MLP neurons of a small language model. Each row is named by its layer, matrix (gate and up: input weights) and neuron, and shows model dimensions 0-159. Each number is 500 + 40 x the weight over its row's rms, rounded and kept within 0 to 999. Numbers have three digits each. A neuron's up and down rows have the sign that makes its largest values positive.
A block is one neuron, or neurons of one layer that tend to fire together. After each block is what it responds to, as a language model described it from the Wikipedia text at the highest values.

L13.gate96:449522477569550499490552496557524526534495586496546463551469567444572485487492469494477435487495467519489506414469507464568586533442467497535503491516567527515472558499573506508543445462513456565444500505505454519461543472501515487502465510444470557452478460547516474561486507594560469485492518410494505521485584444536582545491482519411487456474514484487508517530471490468495464540523523574542456468568493549479558434495476515501434486475477469516491506478505588466506503490514481
L13.up96:564530491559538478491540502558533563531513481497526465432535498451531464483493436544443510544466453458576446515473504528565502448488440460516431499519545450507550471524482521511512487440522551524458485495488479500558538465512477494545488532502405518552485513476506459508522526489482480472458566497447443538483458416474504478499469505502488506541455502491527488473465565509470514523501425493506481423487401492556488497427473512532481584440517512542510454426488542561535501543482486
L13.gate113:495457452529503491442540525519489518517438517514475537523409549448516480504471446581496525461475472507442466461562508509530583480473461573514571493513577505538535514455511516542502446524532432526439441516420518512455516497533501514507556460509494467411550493481458484541469510528515507518432545557524536531473452502530521455559441442533489557555502426516550465457542598529572494541459530531487471565518466493464531519490518487585529501547581556411486565493452543448444534503483490
L13.up113:464421476498440505569533518392514495462454512509538505496486501471477440459506497539526564556534496522516506441505488477511553585556511492534465454446451522504480449466545468482460566474460498498460506491532485520510528443403516467543521525406507457459422524519505444496438497459515501498515505532547487510446513394517421507520492479449513530437486517517506557507455554489450546446516529505480499492506495466517539491445500550509544549440530551559536588520457491521529545509435539
L13.gate253:531488539559477422511551518527480511488531478565531547559486459570547468503482423451540471495572562484498441518523428506448491516464497459491488461487474505565548514488493483533459489541528485563467544449496491595528517530496487504505618539524527411518501427471580513489529580539473482459458537548490567446525463421526474546503452579514515552453506526495453517508518604526464521479484531568545528418518444504482446508514520478523517537480541491498501480461520488518484587543515500
L13.up253:505509549519527481486517473456505427593568560588476570567516501502517491515438513555468515467492512494558522421519475505476527516498565454432493454597459500521418559461470456501496499483488452517411467462446515502512524547545498446458462510531432569485451457406532495493542491536509527508517611467454550489479502498398500477514467513465494527499526497534524447513503562559512555435582483569485473538531436453462449490473584453459451535471497549501453464541478516583494503498548440
L13.gate271:517504458520615450528533520521398481520512508551488537459515479538524479489510480544509419521480497552568526537470390533579450552503503518471527433430518391520510598473555462547435498489478483489482514467572523508544553460546504498452507478450573455489471455453455442545492492560532450499547509460516556523539504498470520479510478508420500519548472535541536484522441505492508533514443483491494516454530514569531508489483552551405512537492481489558452528523471474572483460546492461
L13.up271:496513508508549505496526466485540460512556529457546506517506440491461504481575520548445538489492464537472564517461516456456485512508513419498482487474443517461527482510481482485549559426500518472483489463424507532498522515494552510493457580476503484498601517514492469489479512587502547477503459482567489568545501509529485448457605532520464522574514501506518497481474442533400559520480483477435535476490456522539460438456436535534460513450555562499498486530513486499441509493521469
L13.gate296:560499554487423515451495485526473545546437555494556604550448442509527471573551464498442460528483552483454541489526476466494455538486496547564474427507530563510432484454514471509516523484441518505489457503537521477592461502478497516478532546473514474499582564487442541474502503523560499481571449529492541499473495550534560470454458581443470487476493527565533466531485495461466528467560506517495470464453487518497526570540493477485452503540479480488470522504528519450553451589475533
L13.up296:504462461490502467490481493536497432478488541537543542531510463479572448409537468474538445471510519522508557511606501550467452546472558463462437554476541500489598503481515530419481490456499531524465497543541463515530503498460463479548571445524510492517475438492490540557498509495538519539525561451485503491503557513481524462470526482523457496477538535533460444583520478523556497513451532464458462425540487556464532563460486468472568513508506495544480408491480436429392480572560479
L13.gate388:549447481468527564563486543547434469479483478451472456491524531468496415448586511524471540506523522511524460527528511448452522466489555462572521452483458470456485443473471477577539517416453526433448461462446535524542457524461462559549522453516497506532487575488502452500490556430512469505485466528515522563451559510471551458506445466440559497487487510570552620512556464495510549472475511493477527510547518491470564484528473574500502588531532483505422549507511495539433535579420506
L13.up388:473503471484450454540526448542550390512431548464499542502488541455507439446461555460505481435498516575524537466557450426501496526521487373441494586515479517521509470480501498511536427529447466454453516485471461524487494508543528445478533509514531534483469558562495544520479471498476545499489513550573429431498505464468484528546541448533470527563524458538541498468513466506460488535475552503480587506497467462477515493526556508534579552532461504496542448487524462481416526468475488
L13.gate594:593452486498436532507515532550497532461499468459540490545539494481556495486596476494525473545548475489483530529488457442518468465461518528529503483607527533555517460530540525486476494424498504538453551566549454494540443511506557482531527481508490546498462525411464521540434529527430417438537532495461440517550475430525477483491455438476455543485432536534541555465542489519440524570483456494481484494508479547483437467475408490475468476472561459522530548528496485564526544454510533
L13.up594:548491540553438388417459557521520453501465585506505449510489462504612553383504477535482503499540497472507555457514556504567453559549494497462485485507510516513532470543524497487487577436524475499564447499457532565486438535538454496482523525499459524484511476480492502492460472599496482437573505555531527517493503489558503494526471568502532559532466510508506486530478505457476595546508426564495505467436474484519423480505561502469509495492557463509500501493481518533473502479502493
L13.gate648:574457492468574470490540521484489545485497459541520505465417382439476513445473447524442439504602511457472497465466514469555479514508538457481449448486498496588495528520507454518437552513478512543462492463486446463515577462509466487447502591491512491540501549540585487458516548540592503511545527418487504492449507528462491547449485506531520491465394420480446518545483517512426580531515520563519464538492515485538504505484477563463529537452542414488505546461569487529457483481534476
L13.up648:524583523530539433519484505553503533526579508511484506470435492461504497498554484486455556500477538475473555583530571506481384507546551471533481478446437541503536509451533475500469499490484462534501516470491416482509484473446541515451477557474472541464535498451527448447501497497538490457625468471510498500452485561541509566489477441497514446529513544479491433537532509548527469519484531522437503524537474586465523521500485517494509520490547522604439452594521490504470425493440479
Description: Attribution and judgment verbs that set up a following that-clause, object or as-phrase, such as stated, described, considered, said, with weaker hits on word pieces inside science terms (the olog in biologist).

L10.gate78:565433527469472480515460401475578454510483487436530515501523514580455528524543474483482408455463559457478545517484491498493470451480528418557568540483512444458461465572542425546536528485515461486516509488492556551539404499474525476519509555433533553500499524512542510492527529496509493404512587519568520520431470545505566541531545444451450460547505538476492535504490523490479453461574593516507481494422448481495457478512493504528501519493483559522499445533548533554510500543508449
L10.up78:531517541504549533557532472535449449489472494500442444485557535579514482569505516484478478487507538473396456527468533544542536486532490419462467461564430463497436482542478494604449557451494470516555488493461533507528499514479464522530495433463478524438542480461493498498478562505458602534468588467496569543457484528499548448442501545474538503483466475471518452458458568422438458571499490444513453547446562559537521504542485525514512487481521425471496506561491531450486449511536504
L10.gate80:447577625453506506484519483477488491494477484519502566547485525506458491559586509478471468598473422531490565629526499506483510455577440472601528492475497552486465462487494534481553524535445522550521462514463538552513508487503532531563531530533536468535592506462546510477479538550474554528520525463501471487575539467473492509500474451384513554564508555473544467515490443500472456459551572509489484539456449515490484465462487510457543439543462505533484460585439407496510448523499477
L10.up80:502482552479504512530525435541500504453469483461498487482498482485498489549516487495476547547519535418495549534514383509561538503520476516417573446507565528511413511464492564549473520502464511475488523355500511528471525486533396491443473516456491465565519535527493497448523528471451511469490514484485499479510478540455476502562476510437493518519550542582468538484481476448506460507536512508479532550570557559445493564487461444559513460457476486545492506537501489603492519507471497
L10.gate317:451530523443512577492546478519461508559431446509478423476459561531467515506516566544469490484428549489510484540560449514480488450500560455468499546541470471474484532539462469573481535489529506502501505532440519555496548499490538503432566458489527508504454474569510572496465549487579484447529590551496555462525476480550512533543487486543412513467487520538557412498482470482456541546508513437571568494520522509522423505488538450464565499509508479562445537506564482572442447527518528
L10.up317:478529524468433457535496491573450487578465499500431476520521590538518477462475575460528506538508411506484472528515425518531535400478522513497472580578531455524461514593373555544579538488537414516520508478451528468511499530489514579532506475524491460470455534471548524557474551508497458502498571529481499488556458444560472555557602481542465523483456495501511483544487450513436506551499496514484511521497486524479519510521470459389551487541533484478511453456506505509478512516468531
L10.gate575:501516535462463520490508488557547573504444494466491521444476490592511522571423473514488480553446507456561567478463428484551569453536446587498551456529501502477535502543508519483533505456495476530504603449527540498463501527587488495471473456482469509425503505475525539473512500489522466480581443503535498509534450527520496485485501516507490502458492538476467434489523504522430497484489497546520478544445512517516479470499514533508411481478540481485506585504527510514546572546445512
L10.up575:468560551508528530510535416530468501506468548481453560507552565517457510474528459511546497493485505458524548508559560516496496468510498433484427480562558544492416477473556517491532546528491437480525537477495445575393491541521486445512514440503458493508518458461506476499583548531546452477476500570491471482507542515469495477490499483487518495503534505495519517486459562444503462449524482522497513487490488524550459481492456498531520481505484501522505529469529449483495419476468498
L10.gate594:398536525537507508501506445424520497550452417444505516519550535475485473593514515439538497551479567485508602539457477512506498555523559458569537501518458530474525493531563455499495469419564503482531498471461457540549504474441466561505497517544468479500443471517473449494476562564506499468483515447374567450532495456448431510533539493551512517489473492524511419504477485479475514505501486519518498474480540497512571520488482430522542459551464458506507531533544565472488484524482455
L10.up594:537496616562539502529459507516505482502466517521491486519480471495460504505457484437484490527505558499543468517461496516467497567473576512503503484568577576545468475486555467576514426448494482475530465492544499534496479515513536471517538460549471469519568510543475467495458530480468574555504519487485507467458493561476561536484532564531531432465513507538537484522500467554522542483465537445547501471497551550569561469414498462431513503477483497476479516477516498523488500464524488
L10.gate624:475486557466490538380485529484563603485456491457462534501547476504514571528503494486474525495505575515493554570544500473478469418515462476495517529517526530433554481593503497468513448453512531491569563485472490504489454511591516568426459494485508516481470546580506509551523591466453538502597566464429559520479532464488484520476528513525471465504523412510503511516514500509482399430512533475554589523541486494465505516479552480479476508529440499470475452466464518547584471527502531
L10.up624:473557507516532549419547497447538471495575577430444522535475526535522504516565500471475479483510512458503517412531407515524497481499407521500485503527480517519499452481506505525455433474480495515538496577465558473496524500542599476471477539503467464469436501609502541493586542486585547488536536476504565522460513527513445487507461512531475536514546460547451558581516551457485487480508493495504528517473507607500529484509484468475474447469464516439429478488410490522527508536459477
L10.gate666:493550485521433497484495525490579509501436450477519484524521539469449536566554503520496491474549563520531549549567494598569483572530510523437475492528547474481453462507472522537454507520551557479438510441505504502450443453515498501460497473431522523468483448520539564521518461435508567511506516514477482648472405484452521495539520540472518449463473488499560528418436458544492548534481484540499490491486434438494466426449531461535544426538476464441447442510504485594503490453508500
L10.up666:487466545480534488527496507532519507524389460501503445505460583521600449511558500458494501488501441463484514542414479541532470477501529476471523502504546484481461510507504484461499534474456527462549462511514623437442475529473525466497479522550526518531565503498394529406498514434503575487457532516441485574474454501465504585481472464461501434475549504453519546458421503488455511573554507501503451536402488563509458574476471554533547509449505488509539412483491499563544496504463492
L10.gate704:540471508532529519468477541457533502510491501513481463503497565541539544607503557547491554508431458462431560479413517439476560436502558515458522450420547510481496474515537527559480484476523474445449516522416522552524471534430487579533413492465515484445588579480524476454518527504522543502498528544464500518518456518511470519534511517530556474474500546600465462541492492498495445546480472474485535549548549523462466510536460470473494461456593446492552536533472596548480569497448479
L10.up704:484493475564461480489546504551520518409472462479515543552486500455523587555529529565471569444517511527499530536534487545489560508512498510490497518461550463586533501502452484483479546509465573605422554544499532509556571481543518490470462430557472539522528463503480498466430497531443610498472609420470471436482426448534402515525478482500510482529424575464537489582506491462502514491535471386510468427585544508464438493487503516459441478473612463514477537558418495524490552551486492
Description: Mainly "per" in "upper" and similar place words, like "the" or "under" after "on", just before a noun of position: upper surface, underside, the ground floor.

L13.gate72:459546580513451581517484490515478525546471518436583429470456582560472585529493572496563551436456470529504558483497490502502550533497521514601530490537538521493507444493508504567456517523427545526529498500505476525527549515564512526472488482429527517515455454450485523451483459527511513515513531523446473486517529478440490453438551524496602522482515559557473534533527480491498506506547564447546547512540477499428457525503481519533490463488504532556496505555470564522500564472532489
L13.up72:479528542549449559515514517480504481466615449487496539455553446514529505493464565518508552436524502571463489550504566507468455480425422533556508468498491496412567507544522578498505475505493514453449453523537493454434497487498456516480518541541443555554474556492533460392480511554493530511532574551434523542460489519480498501495502513517563525504495520559536512495493567465488515486539484439500477476516429496475494419527527518522531482521494495504540561456496469524548563529484542
L13.gate123:501498525518518454423498457521532458508476467503466457447449559487476439521512482549485469548496448451491559519527578506460492511441454557512564449535493448443588482460483560528430523512499431475518489453519556471504520451548536496541430422493452491497497500466547520536447528485500579483438524552488543481454433520488440483477534504498518560535506596517536544544532421461482529496428487496450500431534493547503475503530532445511466565494485562469491492503538519480481513539519436
L13.up123:479508441498515480490475537514504471594474510433540514452525482477613532477497478446500451486555466467494501484459546499512443404494488473485511478494519472540467424524569419557518491462460411431428544440437484491468477495564591594535440468500516501506453556500449538532479485480518566524509518452498485460466400498403446481529523505448446498461454524565555494501475444554400499459551453515505482512499462475522562451435473493499418531488464551514499552442547502540503568516491520
L13.gate372:475518513457553511452481412500466433519515562465485482538545528452465489511525546480564518443489514512535493553564413582514487483486462529504526504515504522503485467539528549531502493483489500457524562514542448461441553445556508541478539570498571510500443524467477430511472538525542504525471488427501408483456536472472449503429519482426464504447464563466508596536500519524523534486421552454540474479494496517497534501507560490527472511531503492535450515483548534591510464523403480
L13.up372:486524537505511449531506463477528460529531479523495527533537483454501457522521441443503494441520470463522510426449456512511452452472583507520458524544444512555529485599459489446495506535482491526542513419474583419526514571542523457549471454449518474510569458449458427558557460468547424438490537483535537465500523513514484500509456597467580435560516569526533497504475503436469493517597453472523526533542469546524496439544500525471537526517545516527490484510492555490524506479501556
L13.gate421:507483525500509529537454465444543530445514479485542493557553523553496499585564426515446468510429507468522524552522511552511514455513449493513536485430545533429488529531456549568571499491547538484580482518437549457489495443504492546471514439506480550494454480464512470473522520502534578546509589522530555499466546474450527434549525516529513492538561497414500489452500403509411529462529524472439472474507431477541466474455535490507515505476480631476531505532447462575509552553527533
L13.up421:476484544461501598511506533479515481528433506423479495539528485600546454486537507579465473507418458558467551582450490541538492466506503526509444533546539495541439509598532427572518460546479444501634489480505585560483412468434508547439485465544541463500494571529509542511449537482573521498509493486547504514500540471508525484521480536484499468525531529560488488488475518468517526487511466486538482496462497535403513420481466547465577435589510484511444559497445572579481484504529504
L13.gate651:536526561514489504555476563501498517520465507529528468566500471493517486453506463507458561455462514469456563551515493580508481504495504557532522455583514569465508527522490485523534452480520452564460481539440478569476486438499481459479527463458463510579472490475452449498495467505545536453482421543525577511558562474535520624447529514507441445526500507521469487521453442460522491439535490495521459486588529518443497494474492483508498525505555520485504470570561524491553524487499530
L13.up651:475501499524466544532534541472483481515489475559552495602507523480445524459435515496443468515484465505439538588503527516558444459506554534481477504440551466514447544456565465513517538525406520472580532472431480542489516464496443525483508574503485484479450512468514481406543518455468481474479590516469507493502520469558463419460456408502544495534528475471463469496472486534450453487568511550518540529510500508532489529477511495475577466618437495498464531517442435427471490554518469
L13.gate691:490484515502441532513464498540550517540516486544535552506509509487455458454513478462507468490463500520516477523482481475513487459448472482490508528485479527483582460373553555560441503504489516515542493493418469478591472511478497492465527535479416521464485499512538485452528523558501535489513557480538485458450485506528409520515490518606474610424501548506490457587506559514495568487522554475578530525469458525461509512515547471520498516538556444488485551538501488475488522512479455
L13.up691:470478419506564547570465494427536552527523554479462500523546517495484424450449480482542482519484520461477466500498542546584487491539488475505546492495493525562491481495490578516482499456485547524540481504486542541473471447523444478487542562499500530513507558509563536481423536517500518551505546507436494491514501568438440502501401527574516563476457522469527538474579473488489488462509536447474506460510534508465458519451442561493418450497441457514501462516483460529465504516496444
L13.gate698:510550573586524516521391518462503540546488506493485452507523554491498514476525472500458480463506532503605570544477505477495546501527486513504508438481444526461431485562520557426527496497532509488482591468439571462475514503513554537457450539557516596537572520488460527490486501535510528424500563513570514545488463525518490479546475544486557514547492528505453474463496507490417557566484515443515532603539456484556551547515465511537500498520533573522469555534463493565473541516462501
L13.up698:525556568493493573502500440434497503484519552485415516547545514453413537526466487573459519496509499565450527547456471555478520516480406431496542530489545500544464478532504504523509483437506427506501511510507475549518512477524446425437510534564471441459490602463544401447504459394494499475530476458542500570460511543503484579512534495519480493522441488481468506472494510489503443513525505438455448542497599519472489479565503500554496480481507501476471489550432492493545501448454517
L13.gate791:508498537445577573532565475476461487493517512525523431492498532497526464495445433446496470469542509524499528534502498488509452479453466519489502498490459534470463454477507504577471416504374505541486547476453478563500406528513549570545522520521458513466516512474519506397445476523481576442481528462518481470433526479475527438421464508571538537555527564496447506491537509532467532528472501467467519510420475441558455474470462556600451528522427500489532514535518520508490444506535521
L13.up791:543487482451475520538459488530504522471457563462497490522521506447498490465566548463558518494426446461533486483445417568521522487488452473446501511461540556484543457540486460477511459459536479503511562476481521501453522538478547437486504494554389470543517532495514516458532448504476537506488531528480451492522509549518522541495543431539485543537444509475503554483478499491544501415534441451429523506454509513524540495471611406515519465548491491454542512612426363467486475533538558
Description: Function words and number pieces just before a physical detail in descriptions of organisms, objects or climate data, such as the end of each leg, 7.5-20 cm wide, with diameters.

L16.gate612:503471500425505522455527478529462487546488543433593573509525540495454470571520483486541416509440439558562458523536482474491559458493507484480461537476483490474583498514499477546486505450441553545424440379476549604532489530496425421522490533564472488504464420554511496503543548610504468482487507508526582408586450473544509480543525455506523570485519458479507573545477583525527481493540470554526516432482449507523500502469472483520474519518482588429498607512529512505510554523475501
L16.up612:564461507440404492445504455534512440478541638453564547472445558493583467462530509463564425468491527517521480491440495487536516557511486582563471470444546528488586553526491477523523470509463553492470490467498560556484492498517481459489532506551436500539503418503535443562566496516499450512502533558528483499542489499474557474504485518514432503505566564480533532575460576539487508490533540481528534502481443495432458467525432491569535456503510509497536578510529538498457547517508479
Description: Final word piece of a verb's object or complement, just before a following preposition or conjunction, e.g. ceremon-ies (because), Lul-u (and), rec-all (or).

L10.gate3:433473554493549433474561516508449506583584536524507457453490428589550482436514503457545478523452505467501571497555452536554446480456467546512436537458537476470483531506521493594475486517526522464500510494489516499485446590579566477384515503446463503504485545489481454512521509513534506484494461526490489410528496416510512488543508516516498545510582491465489419467472485507478501581441573518449489475423482565494528548491471502597481598481533513492457552513439532507500474521509465
L10.up3:522449526510471542544484454572476479546471592493573528471496462521456584528437496518481507532491513552486530535524480462524489456478479473512472467483530523504513471508432456570505471537434538490512575529513487513475561531432506479562525489496492499446505488467552452529503482487481588483510554491563439512467466446526458495564494507554513531495467451494448423544535600428506456516492531484509502553538445473454536497563629516466460566509482511507477542492592491559538453500413485
L10.gate23:486492625466479554526469469538501452567519521564582527509544450509493502546530514493493552455444579579429475474437492504469521526555520501600434427495457546498531525461507536472506479550410511473493490562570489513502513607529522550459515479543563517473535508507479478499489556557503485483490495494479524498517453473504592441502420556480484548501485568447513496488513529502502510509468582545505494440493533519504557496551515519486496538461541516552457603515548355513460501531471537
L10.up23:542434520487535495560534457568499478539447509513481531533499457512524517447454500515436508488462445450497485484455459442511489570494505508487595465423499478496491513429502544520459395432457465531522533546520534542546461495559504483449544534472436448466439495490497547543489476499506507500426517550435508480517497551603520463439489490500477491474583501539561502480490474595462483500497534445518506514488554523541546475577391383492546500441487419515485526544531499503423554519498494
L10.gate277:497512474459549483481574481533428487595545594455455559516537489474486469503465493512553510493489481496466507519557524457538412535484520465520529534495482483553451506420440474589552451466503470510483489478481517537529467585529514490508583437444552506472530473495496549500498469622516529520449527500430489541536544440476541495544475560555459538586502529503456448470459491451436495478412626536491511556462489565509511408495535545438523526523516461540479459484540500512454552550471501
L10.up277:435466492415519576494483536524557534479570511563496489481435521569488479484530441503513480524473496451503522514562522487461548482510510484529457481535480469474504514486541532468494514529546531497518538491524464512513494544518465446428495489523464578478465527506524443471477546506376438464530532418543474484507459554498472471524472445454468492403442450562484504495488536489592479546521538540542456440533562504516534570467417548505494514432481461499522507541517482510485451559437526
L10.gate530:443474479542508526507478456487429509544509506526475556469461546516499499495495484530525503485493523486414461449469511561518504432487475537549456508538456560547513492441429410446467527467414458493482474544625435431498512514436498478483418489503511507458471430499489549541403468492521514575498395477537528605469511504507544481517534525509516484571508573483487519570487484471437473527520502501558431514494484462543523496471546547478474490461471558547501480490573441469475611515579437
L10.up530:487494464498514519558473522480518481467422536511535460556511476500476410556497529515529494455575504510556544505477472571502462505517483462482459538492500520519494492451478463544510482495471559567521535498488463456494488527491552416545470374510507431555573490472543536466477509540540548501424474519484528487564547495556492549526506542424484489526499542513541475498600495475497468454478526477494511492506468539485416459493558508477559427515492454451515548477541494495485571494475528
L10.gate597:518454542444493533562485568531446444507518520520579464489556479521524490513496458538498484479472519487536483551585506446552574549469520452596524543531549435506483481482458499550478481432437504477451496457528494513506493522516521526514542498500550528582505507507448545422530500568472502520450467506489524512546544515529525499524483494446474542519488498529519516468464510429478487547461454571532495564546520494449551500583558546459448616502473535584551508438476500507535489472491545
L10.up597:479466448474506492572519450525502404450512528530542544571535483510541451462543484483504520543470449506529479531499506451486497552486505446549541535515497463584564552391417486478550501436507496502576464492589543461455532561496496539580469435488490499494460456459463516487530578541539485478500507501495492438560580441460481491546501527483484457504517477496446551472454458494538562485510462515548501430505486565483468505494536446491553501496432508499489506469468542530465441530451466
L10.gate675:561470495556422459471515468518507466524495506525528477456512512534501534449454528540461494498474484502421534555521527499562538497482508456571484525499503443496507537539482511497498514530474483533498528472569459533527476464483551508453496536448532523473587583477469525432532448489454520525549515454547536491590528485578477515424526506529500469512547432521462547502482593449456497459473506508506533548521448474433421536523507422479401474549519495473464461490498581523450511507509445
L10.up675:515480446501564460472477469502553514447517546596543567532444550480443540538549519502514531555498491571489530474452485449473495582454448496543524448548394520474490548455499483482598482540547516508515536486498503457514491507469596570587466465491426555513527502485610517454431545509490514487486544521481480526557545453538451480581477423530517581503435467511502482513518436475462467522478545479537460460478511486454497424541513504553502540462501513467537465513516480505417450537508492
L10.gate797:480494489459421499479566420488479465530432482546526548494550455455479491485502482489473543515521464453511494461543520505535474439540552452548470472484527504515477508475475495502446455511446568430556435508472540415513427565492436499521494469436496420450564550502427476528474517554535473478513554516506550514486477450445481458484544504566484431543492478536546499436476500432552453502503492512520444526490450565474456480518572483501469568575491438534463528516533391462544464428475482
L10.up797:581498479544439559484548472501509471509521493505458486532494557528495490433439467530551498587517494543541509519475554500548487432511400558582484580450616509461485476483512458545510410406480466514438518454509539502522565492466507553524585509455466499506534524469498458505442474467530510510534435497505547533495463510436452513557512506429530507499522511488489479525503525416576482516331558586516509433542542560464512515420430552526475555484452507509533512493568492481468494474450517
L10.gate806:555511475438530505529543455521517460526444531527529511448563499512583544506530452517503398522487477516442442480498444518544514557491501461557549507533438514552462502486507527443491454496440435547551519501438531523503435547629437471471563502535541444528586552425470481486478581549465536483492479504497478519583491519510462474515532522386490487526460567469492488474446485471529538533478431453505463554531482463518465518440528446470538465472546492488511444433470494560471516477496479
L10.up806:531570443483571428475539527531551463486502539490453507513582476521467539540567552501510417499499554439472482439481536455486535493550475566532479435467423472582461489516459486505496509426406474519467489471456518431546503491532500522513535520448524510451562565496496564407465555466442527533506538540467526592562502450532485464449507535477485502534451475441482521505487475482526512439467472495502554490470495517515474524476458478472483518471578478489559526571535430479538427487547478
Description: Main verbs or their final inflection pieces right after a subject, just before the object or clause, e.g. declared, gives, stated, took.

L16.gate534:477523621493499556492529488466541460518518527476556462509513578520454506482562494489480482425502500500502557526537508473507476452534463447544502476484522544486518457534524548514597450478481526519529454476442465513444515496564536552447496510559521460514547448481539479495483516533552577468446507486482532490500382482546460461561507467459596498430481520518494499513522448532457560537533522493527576485490516457514469418474469450528443470519560511425520492513435482542561480547444530
L16.up534:510526583521444516519465464480552471523514543452473541538529479418462542525508454444489489455511516494460474535498505646577447443577522487491467511509590522444424506584469539514523417485496490494519503456522530450516505484543502516455540499486496594526454431535529564424532486497537563508483489489529472470470439501547493511487487523567572434512508551469453506502454466533433561502539569430548523432474504495514487484497487440456534512404508540446461476515440520517530528524511498
Description: Word endings or articles just before a noun it modifies in technical or physical descriptions, such as broad, fixed, wrinkled, dynamic.